config.toml
n_head = 12
norm = "rmsnorm"
norm_eps = 1e-05
positions = "rope"
init_std_up = 0.0408
beta2 = 0.99
steps = 5806
MLP neurons of a small language model. Each row is named by its layer, matrix (gate and up: input weights) and neuron, and shows model dimensions 0-191. Each number is 128 + 24 x the weight over its row's rms, rounded and kept within 0 to 255. Numbers have three digits each. A neuron's up and down rows have the sign that makes its largest values positive.
Before each neuron's rows, "fires on" lists the tokens most often at its 100 highest values on Wikipedia text that the model never trained on.

fires on: "-", " /", "===", "'", " on", " ±%"
L6.gate230:095140121169146123160147121130131124147148115107113138088117120142113132181129128141129137122144087091082170133142136132131165154112134117109142151146096085144142112118120140216111143127106158111127123157116133109124138135128158161146192099116157108137092125124131144128117144121097150116142149139188133150158121081144163146155109108156186109094154145118121111149157140138141127122136156103130138163126142136123119116134129115140171098123116122130126091156104133175138127129107130141130183178131115140128169116135121142110182104177103135097087127146158129199152172141122155125
L6.up230:127114131149118118153196134130157154125152132105102101085087167120116100144144082151105121132157138113106183137134167126110157137106155088144131119149137090155130126090135143153147184089127172096112143145124099129123122110131141147171145089128163099136135117119160145151114131134141108113156130161172140121153117107135113125123106136145129161076145166091138142162128131136123129099143142143112093101129118133144107141132126114136146089138152113132138133130095131152129153117095135175159142162099125093118117084086154134117167146166124127093091128162124135167186150163113171173

fires on: "'", "s", "-", "r", " has", " had"
L12.gate145:129114110126125145096147124169077108080083113129125146121109142123067123151115137093099133125142144117080141157129101169134138161129093095121122153142146106114132129128098095145131118155130171097171100125106108105119135142137128137138164102093123148137120112121128147143132081158115191137105125094128130157164129134090125166159120155115136119142098137108141112149138118118135160148138179149147102084136109141103120101084066115102168114121137139161123084159113160104129116147131118092165159133097130184103173151119117133148119149116110103108108176112169155137127137109126156156
L12.up145:115116122127128142113172106117102159067158132125125163142164134139093088175126109103154118122125130108129138133151125140124140140123082076131104143108153141117093104109130111118149150179106116076156121127147142173116144128115127115126148084119131137152111131122128138082134089112147169128087169104143181079141136133133100167161097149092087145099113134155133122189123101137142160128135136141149119083135105111105136104117150153130129085138157145171102111162137130108143110080105103131141125116071146144096136131118089152157123132127126111143137136153185076136122144135105138141

fires on: "'", " $", " “", "{"
L5.gate200:063128110098137102100121110109073126103134117151173102111122122145108140110111143155153167146147096148138142134143139137125118166123135170102145127153133118098163126129126117146111141123124132125118096149117114088095130144123112178138155137138147133124081108063149183129092129140116128111113130155170145133116115074127150146164123108123197111137127116136153102098148083137146114156116152163152172126155125138146106109126087118113147094103080100126104081172134129164160171118142121123133160158153141136165161120093115167148176112115107099122123158120132142122137153115111135140
L5.up200:117145119115131147161166127131129135097132134120140091091077201139131122107103147168133113155136137128136140146154136125105102112099113148124119104148111119135122088122181118113138142099123118140137109143129109089146135157148133151115140117152135141177120105126127142137116112100092124119154093154156180131082140106104137183130120141132127102121122129108165129112148103141091119122112149148148147123109106097138160084188113146096141152122118092119121120134143147124158191122088110155155090108105141140154147127057115118165133162192090088096095166146108122102154121109136150146

fires on: " re", ".", ",", ":", ").", " poll"
L9.gate357:108127126089148139085111118151144126107164092113105141127123098156147162175106139118146115107158129162106142123112102116181124132121115115100147168111126096077116145109161157158121162088143127177097107164135125122162129093158149139109130155101181136152137139082097134116133153106113149128089104088162143144167163099093125176137124121143132129140079107122087117161132130123146109090158112119146138172131130133107136124147132109121154113142120139192108114133114114133118096125144107111128163155126132172163145122157105141087112082114152108111127146158111128168167155095121142102
L9.up357:155098126116144151098150132154149121137167090130120093125114083115143117154125110129121101098123103128100123120176173130111112149124117113129136103124129144138124142096149166106141128096159108197087133180105104075135185145146154087136121161113129159125154137117136129121124137114179117119119141099116120161139128117152100139121166160151113096133138137141143106115132091109138097124131122119120095169084140090125094116121164144096134137092143121163169126090065127153143110116107118124149118154138153151146120151134132124131099125166112141153133190091114107164112109134151125054

fires on: "en", "le", "0", ",", " re", " con"
L10.gate87:099150109142102123096170133113152151166114058157108167131132128099109133148111124138111140128125153116116108099142160146120126099126140111155120182114103126126138119110162153128103167108113120072162138159115106122155153106126117102180101107114182093076139121108092107117115103133139154115113106157123139115147135133111137088172132124145135140155141109146150114141150164102156142138111136116117122149067129104098107143118118137115140112111135105100060133228146107144173143115159119094127122125170117185088142140132113102129130135140126125120149149155115152119134129117123136144
L10.up87:113132032139128129089152162120116132113186080095107082131171093133137152185168146145138126094159138135120153112123162131117130149176120157133113112119133124123093134114113154142143120140125137144109080097120117129118150109125111145121137120148135120159113113090113130128128102087154118138111126128138140140105114108159103109148152132151122128077102119143115117114125137139144105160156186153105100143107134131125094141085194144109115143133121160215134144138109108145156115105093117162124139127122131117112138107174152094146095118130166145102133141134110127174130113133140091122

fires on: "u", "ti", "mer", "ne", "se", "ren"
L10.gate367:097097130123139108125143120123126117123100107094120132107166123160095168136159093140112155106154161149111130126116090135164105145131178158126137173078143105097136138135129118134116103172115182113121145136108104118129070105095111107147164139105142184186140128116125155154115107147131161107150122135118080146151105120073136113150107087145145138126094112153142119138138150131111153127123117118122162158111160126117085173132095142163142154120113100135117104143134135108148151108103105104125118187134143116106156122159131128153124149093135099080142112108126138142087127100082189136
L10.up367:148126106102167132119113161124127188120157136126117116107103108097089167112143092139118171112134134097105108110138107146117104133126082149148163148159149127122142127167172111134117102159131086152164098135120096153096156117152151097105131121158128134148134122116104148140120129123116107119136144129121152127099122134146126073119117088193109210153172152138132121140125174118093172174139166100119159061105119141123140160095100132148142128098122114091096127130135128170111154133087130124161140172123136105103139138140105127116123161100153116144147121143141107128114168140140146127

fires on: " and", "CH", ";", " the"
L10.gate32:119109122136140176101134108115123135127084146142101173116114167135095144141153156149122112153128118091152131106069133081133155119159106083131144143111151139132132163104058119133133116119120121105132115099067155144163128082158142136158143124096121137135062128140139115114130147148097155122148111161092141117093096144143144191165095118124121114119131140147106161098133149139118131149162105109131121160152130134110163127136126116131141158146120100118102126139135137074116081138123121140118146113120103154075123143161145130081107153159156135159158090122080117149094166135106143127
L10.up32:138141145162128146122131081145152126119100156130122106109153159168125131136102189088136131117152134188124155138121115081150141085126118103142124120131120133141161121122122101145144096112123096146111147108120113144122150114176102186162118105157143144134107136155082095139104098118090125124136114116109116127096134152142160162131166095120123127159161133135117137102158130134081128113134128164140115154077130136075092126126159109138117139162161105151141123125161130078113185159143132104162083151103137089157106153126148166109069133098120107106124155111093108148142099122116133108

fires on: " $", "x", "$", "_{", "re"
L3.gate427:110116129107137135144136108136119119145120122104120150109160144194079123122158110119096116115175139148124154118134146116108080123134125114110102160145103089069099133128092150130112154102130122110115094137159123139123129125122149132142141146105145117107086106134168142132096095153113151120101137115126106152157173125146145146128104101144176111122157137127112112130184129136124116152155122115173153132157146138108102123150162131092180104171141095157118125151172135199137106124113137146142129130122144141127146097102093162121156128178145137120118201146121195112122157130118169091
L3.up427:114141149137125079106106121109151132137156147145142130190143113125094116138159107101065140092124116097086147106111157156140118111097129119104143101123076112111106108112148107116158060127143142164137147178152205136123112140132156148158134121134148129121134100145137135142076122110152129119125108117096145135110126141149107148163193102158147139160134180107137137080137125103142131074135111121146098134127154143117127086170114113092145115094122113106140101148112136166161114130114124106121124113142145159136159114102146098136107132172132162101135142160101134085132151131115139146

fires on: ".", " by", " of", " in", " Saint", " San"
L13.gate63:156108115149144138131180178106138119122149164127127146134137140094152133139105073143092136128066139125136146118129160149132136120161145113152113151120155101090070117085136101145138137128128171131128104130133116098102110108138142090156113181100146132156156123160136140166120119128143150106087128106105136143124092142110102117156148100128167142133122101112153148161153119126122150096164146152112152133125087189143127136103116090074103131117122109143136102135130127146197159119127101148142128156149142156160139116107137128153123146114162124074075139112109087145093109130096164102
L13.up63:121121087127120115103121106138132134162142135123151148156128104131153166122148131112177136059112147091189126078162133124136104111111111151077124097130166112125118099137132135143121152164178080120100091135141131086166142173086120132151145143090123101149123152144136157163129166129091130102164151111127109144109119131163140129132129127149108134096129099167132164152155126126115120149159165135113195100107125092144134135102113110121105122162108119155120162139116099115083152102150114137146154102080107109134134148158091116146108131098167135107147144101102112138123119095128102111

fires on: "z", "cle", "x", "k", "ck", "che"
L3.gate94:127130095142141061168102157124086108152109108117181140150138140104162172143140104124135130117140136095123163115141152104146145131119133062113103143113109132131161109166156147133122090142102138092113134114136112157093112135124183143096134150118120200126107143134103081142113154131118163104086126091136097116131165126080123095099150125110135106119123103062123125122102111115143116106093090111145126145180154112132112111107153132093175119110128140146149122142116140141105157147130143162092121123091106123151149095124116102132160128128160153121131151092148129167117108127093121151
L3.up94:152130106148120125112090122141153148144101112119138136144106093070112100122131108070098144118121160137123134105119186134162121157154111109117124107136105131127092147117138121125108129132159153137133179084090108101135104150104116168108130147113152092093150144169141118152144132154128128151103140116105124150114149146148132108123165119126127110149138104116072168131124070081121133117127111106113120140098126112149106112133159120141145110104134130143096132124185124130148174148103097143093121120090096185168146119115136158092120102148105123107099129121097092156145131140031123131

fires on: "mo", " La", "l", " la", " High", "sta"
L9.gate167:119153145168139094160163134145123127120110090067123071120122076145096093103089134101142115154156140119143138132112083127166129157126153135098169159178128100110125111173124159124106124109118128106124170164115119139154101148116114106159119121132118152121132138172132126113103093170128156137140132109182142142080141125091147148101120136110143124131128143117079114126157095127113101121106128124133133162141159137126137166140113126100128140072134128123133122159135088137149113141107126152125141126186133116143149169139112116114121128145130114080132110124190176114113118095186159163
L9.up167:108172127103121164143122111119120096104100164095128127100108121138071123081148135148138132147135160094087113118172129134182126166141123128112131118072148121136094158131134136139088129139161120089119145106134166148156141121153114141127086124134135103145105110102113114121126112119122155086137168128140135142109159133151157142176107166092119081131113115144127114078141147100167137149127095132097132156176103128124143140099130128181151175127085120128116107128164116136095138120153096112147159161137151155129130147156144150081097135126145166093122133147181126126114078117136157160

fires on: " line", "k", " girl", "g", " brother"
L7.gate420:112170096133133117125118124151084089136127150150173102087096128090105140139110114150115177139138125145141155095133126066124116140104094133159107146142120141127173098087171102112102160115136092137127172134136094135145151158113127102125143129096128098106141097111141160153131155160130119136113118167082142154119103125151150131149105125144136104101180157122110099141138112102096122134150161103125123127119146138108099111094144158123127075130133086128098099127138149122124124100141105107082140161128115141104134112132177085106139134059144054108136156134118130149149159126100114116
L7.up420:140151148142168116114116120106129096187132127134153165144147092153146126101106126134143115141172122137119133151088130134108096138125156171111094138127112110108116135142124112133135097191128135139146110198188137141081103107166099124062116117119119131124165157112122155098100146106116120168110121117150095128142090108080144141067137125140147165122123143116112134124129084137154135135141141150136116121195103150090133154114161127105133101161129126155152127123140129115138160118102096151146160154131142130145113104098085165139176105107134171170136122144126134133136121118120137081

fires on: "'", "tric"
L6.gate459:111163110133151089134108101148084101127115122115120130079093124123110184105106113178132150087103092093136092166141138107103115102105089115139140118129087122120097093128094116148128156127153157111136115124083136112083134124119157134116143144068149108130129126130136155138124096167135136149153160161149171131101124102133109151113147088126129166167132167112130115104130144127151128140122146152129156074168161146042128160124082120125144088105122087126123135151141119135082132116119125113129129109140125168100149138109141119134146123119135111139124135137103161162136121061111147146
L6.up459:120121150137105133225134107120143068127114105125131183129135102140128104161149102124154127116101090124122116112171116155110164080132145100115158125147126124107130076144111124123151124146136144128156145105157101138139156088099130141101145153131163136132134127109117092119118095161127094156167158140117132110109179133074103137120111139114152152151122109171138111138161100139119116152135111114121159123162118124102112127121133133067138109143160100159127136184151114117127119143123167115169113160104082162078150172098115132134166116140096138136127137132108119167117151119125106159

fires on: "-", "op", " Com", "im", "'", " Occupation"
L13.gate214:077138089139159105207148153171105112162087085120105107117093127125107147136120124130131162142142147111090157131113117130121139117109138167130133141113148130120127098134085111168085082092179172085117129193119103122120087172117100127122128136119098129134108135125146120140103136111107138083186166146138161140102127109100103140149119128113126133128093140114140085113135122090121110118126100108104131160110100178152134137135078109110121110117155139137128137122137135142111153110124117127094122114084140121104167104096110108105129099162137166121124137107141172153124144169115121116
L13.up214:138112135125140115143126149145117116131136125150099146126174149153117125098156116139110077118132143122136145095124170085127117164136134173108167123098121118113086122128167140134123106119151141116033146121182118115101120147096083113064112122120128104124126121127184141159084147095131112147127097138107128100107144108094091084146097147169116107150125129122083147176150139100105129110142108112133113142094126113163115113121130126131124115167140138099133168084170143156118151133109103147139144107108152139149156113115098162148164171131151115104158120149114133147158162146116090114

fires on: " de", " and", "with", ";"
L10.gate485:126092125141136161099180105138119124146106152098172152129084109122132134133142125133150117139117130069102140123138154148146097160171151097130155195153148140131137120110099136132152124050147134149139102113121139076141145084172130137144103125166145124129119126127123099111162088158128123097077107132103128140099115120143151166142130093098137121143145109139080107087154110089111137172150128143160161133147150086091077150169141135142139146103134118112156137145107154104076151137097101098117132133142126137098148138126193147151132106138109118122116119116102117126133143122110136116
L10.up485:153116152146173177145163111175113146123154142146153105139147122113122135156125123146112162115184125120112110098100191119136105129145097092126126156174149148148115110098104128145152146110170162136104087130112142107104161139151171124125091138112118142168120122141105127193106090128096130091131123138078136154126139149101087128103155125166103115122141090128135114114128143147156131129131149168159151151107132110139086172127110126121083154151150132101137112120111130124101154154113113142129142124159148102093099148139140137169104158117086115146203133130085117134139129121146128094

fires on: "s", "er", "i", "et", "it", "amp"
L5.gate312:127122111132178158171158165125108093128109149113127151130114103115149158139136136117152122140140116126135118109115131127156089095128137115146105184130123104080124094104133135132119156141129138089152151161114103090096137110139134098128132145106129157109125112162163152133110117114164078090144172120138179163169170163126172146125157108155124139110139070131140160122148131146139156149129162101138122146169156158159124136198125126119148085103109148113083123159095104119147129147141125099116125141101085102101126113154108116101097111126135190121132131168132131132107090087114147115
L5.up312:119109116147141124122145134154135119093138119102096140148105140134143127121121111125073114150071137157143143134132103142140159098122140110127151116099135111099117108095134149109136140114105142120105131143050140173072120158115115123147129124125115165167112151160127158118106174149110108127133139188139142152166171147170120163152126135179110109147098069137115130123119134161134142124109131171097098118096108118148087150140186144145072112169176129108121140136067143111114124146143095097136125135099157149139113119139088113125113089148141161148125126111132150136141154153133123169

fires on: "'", " on", " =", "-", "der"
L7.gate439:134125103121139094131136098092140124142125121088124111153106137116163116159129117153126167093163107149124127122156154126079121149133118102106126138121150131096115133113142145140125144114132127119133148124081161101173130080132132139122149143082101076109108080129153158136131124151100097149135149128109145182146171091118119104142112099143125123126119161107120119111128191153147166100145155146088129140125120110092148149132101135109140122118109125147136148148131123151070127132117144157142158149134033144099150171115149169116171109124142113142087116134140132147180119116075102173
L7.up439:136113129108122097113124091177133107099081113160104170083090160173101161149115100112138117136114121118103173116143184112139172112131123130151105125125083145107084073106157145127106098123122115133130151143169157118189114117145119125103099114170143128162159145122132079156148130129145121120139106149113147128115122162101116156125141175166109169128146150119135083143138161097109129147129146117129118117133112152118131102109131127169153104154136170145166134147139115176124154109127120133106128116103093131112125112175131166146156091137164160136105110100132178134161119144137103126

fires on: " W", "w", " L", " Ro", "CH", "in"
L13.gate371:097153131155129153131123149115111168122103108089122164148125129107087131104083125139086120099112152141113174103118130127141106176119158149135130176137141127132116073137121114140113131130127135152109142130146151152128130152134123129124129107129148108165055127154082149157115125139123156132138166077159138110147102098167142135109149102153148146134115135088111133129114190138135111081120120130145118140141155106103139143133096136166122088110129164135148067144073116138162178123161075097103136134115122175130129113136163108122132117089157138113160133075100144131133114108121099170
L13.up371:124093164116102182134116128173085118136169131091123141146135124157143085136146109181104105160085114174159115167156090127140142145111159151127142122138141156162139157153114085139092153106139143111158077115136108068148101135152129161137143123147159121162106097109115184127147171141130123178134159086102127114136075131135125146151115096131123120108149150131100103115099116094121117132150136108098087091162134167129095115154150125114124119116144162142125104132124129104087126162146092106099119136135131159120111118117146119110142107108128115121125122104116121129066109144130104159

fires on: " con", "\n", " been", ".", " dis", " was"
L9.gate34:120131123113128159148162155099130137147138122152166112117127109066156090149106109139146167092132132090114143176152130067140128127147139124135110144156114122115108128129106161132135107110126132140186118134143089118152121139122085104132145175096160113120092160125147156126082122136159145116102116116165094135140156145121149098136112105150156121112169140135144152110162108136095114157073100165156134124109135092087108138141147134093127169147092126108149107159109139149183146109105128097138147171123142143116113131105131140096149120156126113081171188105131098140149117157096134153
L9.up34:119133130163109134118124152162136121066151141137125133138144111083151168077135125099140085151058142124139128117127123165172147166159134128085119117140113121120134160115134113120126131095144139132148158086161100135139094104121131158108148098136076111184096103136109166120098120090095146123122131124143102145181130105124124124136103126167130140095135155127121149166142118071113104134178088146113153152077168144122102130123103124107162141162131116134126091103167153106131121151157138099134126172120137110138119113095142117127116085105096085146133132137121144116135124141185119153

fires on: "K", "et", "en", "eg", "g", "s"
L5.gate363:126144095161126136127129123111041064118134159111143166135110090080126159164113160140166132140133132092130109155107124146164180133139134126120088119129120120139152112125148125134121145114100126122142146123126124125089097088129113113142114112098155159098119106129152179115140151110161116129087123171147120144111080147114130136146138106156131126152130135097150163165139107133160089163121138121082147157097205190111133119130109129106100093082117114101074100128135110087111110130136116103098152138149136123127150117115115116113122102127136146138114112111119120143098160109170128125
L5.up363:117122104150126203114150133135114130112103093123129104152107134135128120177123109136168139105100139141111154178102113106143120145142130178146113122138102148139152148094119116132114063121150111129121112157125155148095118123114140124138161116133108156114111152133186137158148166120127118159156104157124124136112129119121133152134152134165147133085116108142104128159127138114100160102125115120102137193059129132173104137115112119125129112139146195100157092114102144119093147093126063110099153146166146123095156144157103154175107134142155075139134099128109117147093137133119144112

fires on: "ra", "wa", "ri", "clo", "a", "r"
L13.gate172:084143118108128100123136126116126120155140067094149131098137133175152130119107166152089118146129167116113135094119113116110134118176150158154122128156168119102155130139103130106102071139112126151108077145104136099145073108136110106168118109139142133083061116116120180157146071121123136141143098134143099141117120131103110086149115116109125103139148094128116140101125125130141109102140150095176133139151151199099112136120094133164097146130103107124130147139131108147138092127116188131095135109148125182118134127120150108164130109101137110106165110126137158140109134095115137109
L13.up172:135153140150068144116124109116175146096120110108113120137128113095117139144069143084057127094115123125152140115140127136112138139136110141120157120169140125134169102111089156121146128136111105114128194157123144155165096126115081142138166113160139132104141158071117131113124102143109141169124117114142125160121133083109118130096134128125138100135114151138153092119118133132091117111099125112106117128152106112139076148145100128126121138139055104133133115159136124107137149149080127136114161158145132113169115135087097151142170127176164124110116157168145178144131076129150130107

fires on: " m", "p", "l", "t", "m", "mo"
L7.gate60:121113145122118124167158191168136159143152123086108121071127136160120131125087123136159126166099136109117134173083138120144150113127145112136186124158139111160132114124142077109141125132080103157116160122128141128133147115157148189144140177110125151107091117128074086133119086150140140089134117133138128118118144153142125168126136143103130091127153132119085130112155068141145138153119084185160121131168121143124122136113119107114127134093144120137156102119134141129134136114135105110100086121181106131130137118140146153113118152145148132100100091120108146154184145088122138167
L7.up60:140179138116110102113107099093140171102089130129138125120138133158102150148141148132140121144136136107109122114092113124128130099098125126120121119087101130134112171101084116104094109165139086150097109130121170145120139124141078112117136101128140093119128137117145131106158185154154115149131156116147157132079117123146158154121100164106143087119099160122139096135138121129134146093095113127127150119153143131083126133113054143163108110081107130131096140121119125130078165136126155164142155122141120088142163087111137125111163114119092188119120155181142160100111090075154122125

fires on: "]", " up", " off", " down", " out"
L3.gate300:137153094139143148121130095155111167132097155105153108145105099149128135137090154091134101108171114146125187112138134113175137134113086161089115192144118104109124100149144142120115111132153133118153125164161140135144116145118114141123106142140122137107133155138105175108129144099125122102135087168139145113136119115136177136118132124145159117085128166140165123083125111160091106139121121167142153114115134151108090089162124152118142094165092148095115105151117113165109126156147141147098176142117116152176178110125161140130173093131158100129118140114122167161118085104141094135
L3.up300:142099158081166152071096131152122111134132129094117130185130144139121102124118115106108144145145136142118123127123090129123146124166117150155091125149073105140104166147155137127107126093114155049141126135127109124108129120111129108117120149154119144123133110125139164100126123159110122150120139112112106130111132102142129177145062149152131096113102116129100144182129143147153178140136134085112141181159129140140132104147165115118158117095204139133112111138146142155119156147094096133173148164111146160122154163108118153107151118167148136134118098093125138089090125137107098119

fires on: " W", "'", " Go", " L"
L13.gate328:117138110154108123141134139155105107116140111105160156126097097061129113103117113090134122105161140152076166122139134149166107191130118128137094134142123109122091104137114130134125162132102179101130140127169144067121135144155168120106141110122137139177125113120091131149097147107140141150126189108105097121103118119103068123140153090115145134131163132138102122148118145104116148136124120144090118171119165134092117097106110115139143148111123130145113067173127156150134132162144125098157114148121114157109120147157150132075112134110142146079123148087115151171123125098082118117
L13.up328:116120097111128148127136138110109131135144146124106109117149101141169110083116109121129080135126144148137059173137130142119166152158123135119161122164129101130145081144080116118097120139145127143107145110130153136109089193134130130143162114091096121145148161151153145134084119100090118147103142187112127112111107106089148169119110160119096165136116152121131131115101151129177115149129143151150108136124153086108114087109123128129087127123149146123150153155088133113148132134150128117089153120111116107116124071132152137106094163115153124176152092107161129151071139141097101170

fires on: " is", " Open", " was", " tournament", " Games"
L9.gate349:107141126135146119109128118129090091112128157093156123112092090123125158129096149121128131132170126184090136126133126122151118149114140132125196117116139112118133144143112144142112160115137146158133117105125126071119156142143125184088129129153128119124094127146117130121100117057158140080148132158142164161122115126181143159125167132147135115136121157122125167083155107173142135149146148144148133127130132154090149096138122132144153113140102122138137097177082081162134116150119158124132141180111156166173110136154132134132104080152159091110118168117122160150114185121133116108
L9.up349:145111131112101120135162165102152105142095132101121146091166076136145126145134094121124144100075110141107095089146142131127154111131149098145168103086167141128097119103167120136141094130125142174101128128086154111103107089122165162085135150094137148164136139130066109138129135148113159120166150080104146111099124136136121166162127109174133133119127117127098118168150121089113122116105088137152120123103107124158175070132165104094129150142178129164130128139133126119118102134160109096154099090145133106142139135148168150094119129104124132115142116129131134157111144130094143165

fires on: "u", "re", "au", "o", "ti", "ing"
L5.gate154:121165121123130108112143134146086134143132097116152158109133115117074139141098128117100128146137120138110132100115113128064083151106146126153126132164128131101145140099116117102126115147125172124153141165124110100126102133105088132110157092134131169127121109117158157160137088166124155069107158128134106180162065122149134090128138136132132153113164080138119126113140148164129140140138145129160139142089111082122124178130103140099149149154090126137134068112122163125125152103124106083080111133150140121155180146167077129141160132133128118108106169086111118129140130147138161128
L5.up154:135165129108113110089133140147108179146182078102134140101144145075131137157136159119126092113141138040096133126135099123144168140114100210140104144206121128100137120159082121122141092132124116112140113093116103158130149089108122123099139119133147138121113149098101096113124122127117121104141139162130099130145078140156118104136134126145129103133119158127169152138111136150136162125110096130155138123153141135106174094158138114107105119126124145111090145068081114123177154127115139117117137113099119131165117106153088128125125110112163094125139135136108112117107135113141106136

fires on: " in", " is", " |", ",", " was", " from"
L9.gate30:123115108141166111112123136105109152154143135102107084108118092140139144144083099107138178080156101114064122121167114174101162162143109149100136117116174124123113153135115148179127115066127128102094128143097129126191159079116126125124137160126163120102107139126115116114123100123153160129153099132132111109115084109126137108145135123120158074104120108107108090137122105143132161166173149151153143139177147175089135140154114122147146101106107140159168131132106130119155154128134132098101128106134135120103138156139115096129116126144115137080112139085135147145138129121077148149
L9.up30:143123089132121153133080128128142141120133104142121136117176103168105106130126116157165092121116108134118164105171099136127151163133138121126139127108102134210118084109199143098138105123098108147155175143115107100113140122108153106122138138100149114124119170105121137082149129082160114105124136094114133129150093133138129117117132143099142125123137096112143121117148140077148178095138137101127128181072106121121154111137145094125152148158133176155145125127090105120139132134139088119135116177163148104151134120131136137120134131107156178131148088147137146159119155158081103091

fires on: ".", " was", "s", " were", "mit", "lin"
L7.gate427:095157124143134158084095138142116143122107126132170118162082103101124130147148123107159116114111165112073135133107141147145154132126151111124134177138119085134142122135105183153104109117115130123151144133113105125109142138142140134144164123149133149130079156154134105118094144128081146106081143114136091125155151116135124149173153102126141124117124099129161132121168155118146091153106160144145135141112138117074162095155128109101115114123113123142142068179142134116176121131172150115124185148161147153132133139134120183117074131140136146154152158125165151173182134142101106103
L7.up427:135133120127140131114125118161146141102155156158158159138162133130145142119127118112118144144117156118126131135060140103173137123141143153112126096107124104161128081138159158127134099102119113146152155173165099137113088159154091102120142141129113089140132177143135136116120151074105160139169123138144100110179089102119127181118130162121162106066141159120129138088137139142116099139115113112104117149076096115126194134149120119122137136118134106133146141140098153098160095125146119104184109099110123137168102098106127121137115121124084199127092141161123125133114163133131130113

fires on: "{", "[", "'", " $", "_{", " “"
L6.gate201:040136132155146150128103126104112164158116127133161177091156124131143117118127116127145137155117141143107130106142132123122101130106164112137159125139121074099125124163108164131108088134120162128112135151142093137109147141058157157126115135109145112131086137135162127135082118120145113123135148164146116147102116122124149143132137102126179150106157099131127111124158103125106091164113135113205120114155140083127110110121116152102143089119122082144131106152127150143103151103121101109104193144129135158120144071124122136128187119130106089089137160096153112134139133105133150156
L6.up201:138146157155135132136136105134122118117181150160139138155135142132133110155152115130129118141144095138092154145149157110098143093141104098107111122141131110101118144106134160106159137095099143147188100167161081123121136114148146132091125186084114169161160129126156125117119080112119138107120136127131130122098137106138110103149135109119173147147086116115122157107170118180113144128118130126135104147133149088131128166127157132121124128120132098148160107161148132170123196134083103136165117157125113094171164132090132113136155102166139136117079160126120117133141210132145096135

fires on: "e", "ri", "i", "a", "le", "lo"
L13.gate175:094118142143095116133171145165119120167133092108158110152119144090107127124129153120111083111132122083102113117151077110126141117136146111139159160116098117123113108157118107136101114149146135141092068150111111082137112110101153090110128138112150082109105137133130106121118117180137166143087130097139163177103153100104121144137142108102140108156089103153163110105139121115128159126080170109163148159113153107102105136172101133171134171139100133125133103179103143139111126144102119064113126113148150121130127167121117120116121136125165142099151151129103127147128094076152117106
L13.up175:144100150154137104132131173160116127129109150116141136118129118123097102149141117097098124110062156136135134138172115090094146100174124135154154123129109143122139122158152124099132136145109147124105098139126096135138123136106102131105131121102116119162138132123140130139174123115110161125159136057107093138130204136120133119083129133129096115144124172125147134163151126136089082115085119129106125072143153104136099154115115108118133121139123154115134100138054151089114142165088134101164152163188114123144111147101109125130114135139137150107115107105096144132148086155163161174

fires on: "ing", " made", " leading", " growing", " earned"
L9.gate475:118134120109106127098180107166095125108088103123138151108102146125102150148105132134123156141121128095111181130135089134126119113090104096155105118136169135134161135112119146133099134124127108130113154149136141082171156098123130156155146162122160136179171131119125136146133134106166137104091118120142167130095078127118171166124093128134106113120107090111156126103152149156156095145114145111120122154121148108127136128115121132141153124142139125150135027177093129121122124101160178117086142124122133122147141158173107151100137117154124120156109069113119113121111146113175162150
L9.up475:121096138138123106094127153128127158127128142109116126088137128138120124111183114118162098170120154109129107123202107097131163145121121120129139118156130160137136141147135119138141135164088139122077122103125129115129117164097143125104057132164133130159170130130124102102150129179142159136145114128132105121096105162085096143120121112115131129100155129136147126073092115140116123125136093138138110123161117164117145108073116136139122126081156106142088133095165111079113120133162156135118163107127169146105135120157143113159192146121087135130179139119146151092086155126152099159

fires on: " at", " was", " Vol", "1", " is", " for"
L10.gate229:096143141118109128059125136119124137152132157098133152123108140141116136155142124129104118128109149128086165128118111168171092139166162122145130152120152087142118141158129107182080102088106158140161118169147132107104130127135124125154152129160150131136085140108119089161109122107123131123078150118140181193141117115129138106148094090138181150118116106119109125147142145126070148162170144103149131147114121155109137101133132143086160129074095172155101085153126142150129129110121140104169148111124088111153158126140148102106143142115158124136094126124142155157111169119116137110
L10.up229:128151180109145093110120128117143118145124143125091108154136099138159088121116113134133126170113101126063105091112141161172148121105105139082173110137163105111153122140134132132140140170105174162151157124164180108141136158138165149074134128131147110127112104111103119101094131123125142105091148147130123144117131113117095087116132133113127106158127140132103116159140069094120169124148133140130128165127131181115198097107127121149123115141121126144109127131158146121137125132129127137151153149162134136208152139159107121096100157134117144110119173130119136165144115158070140145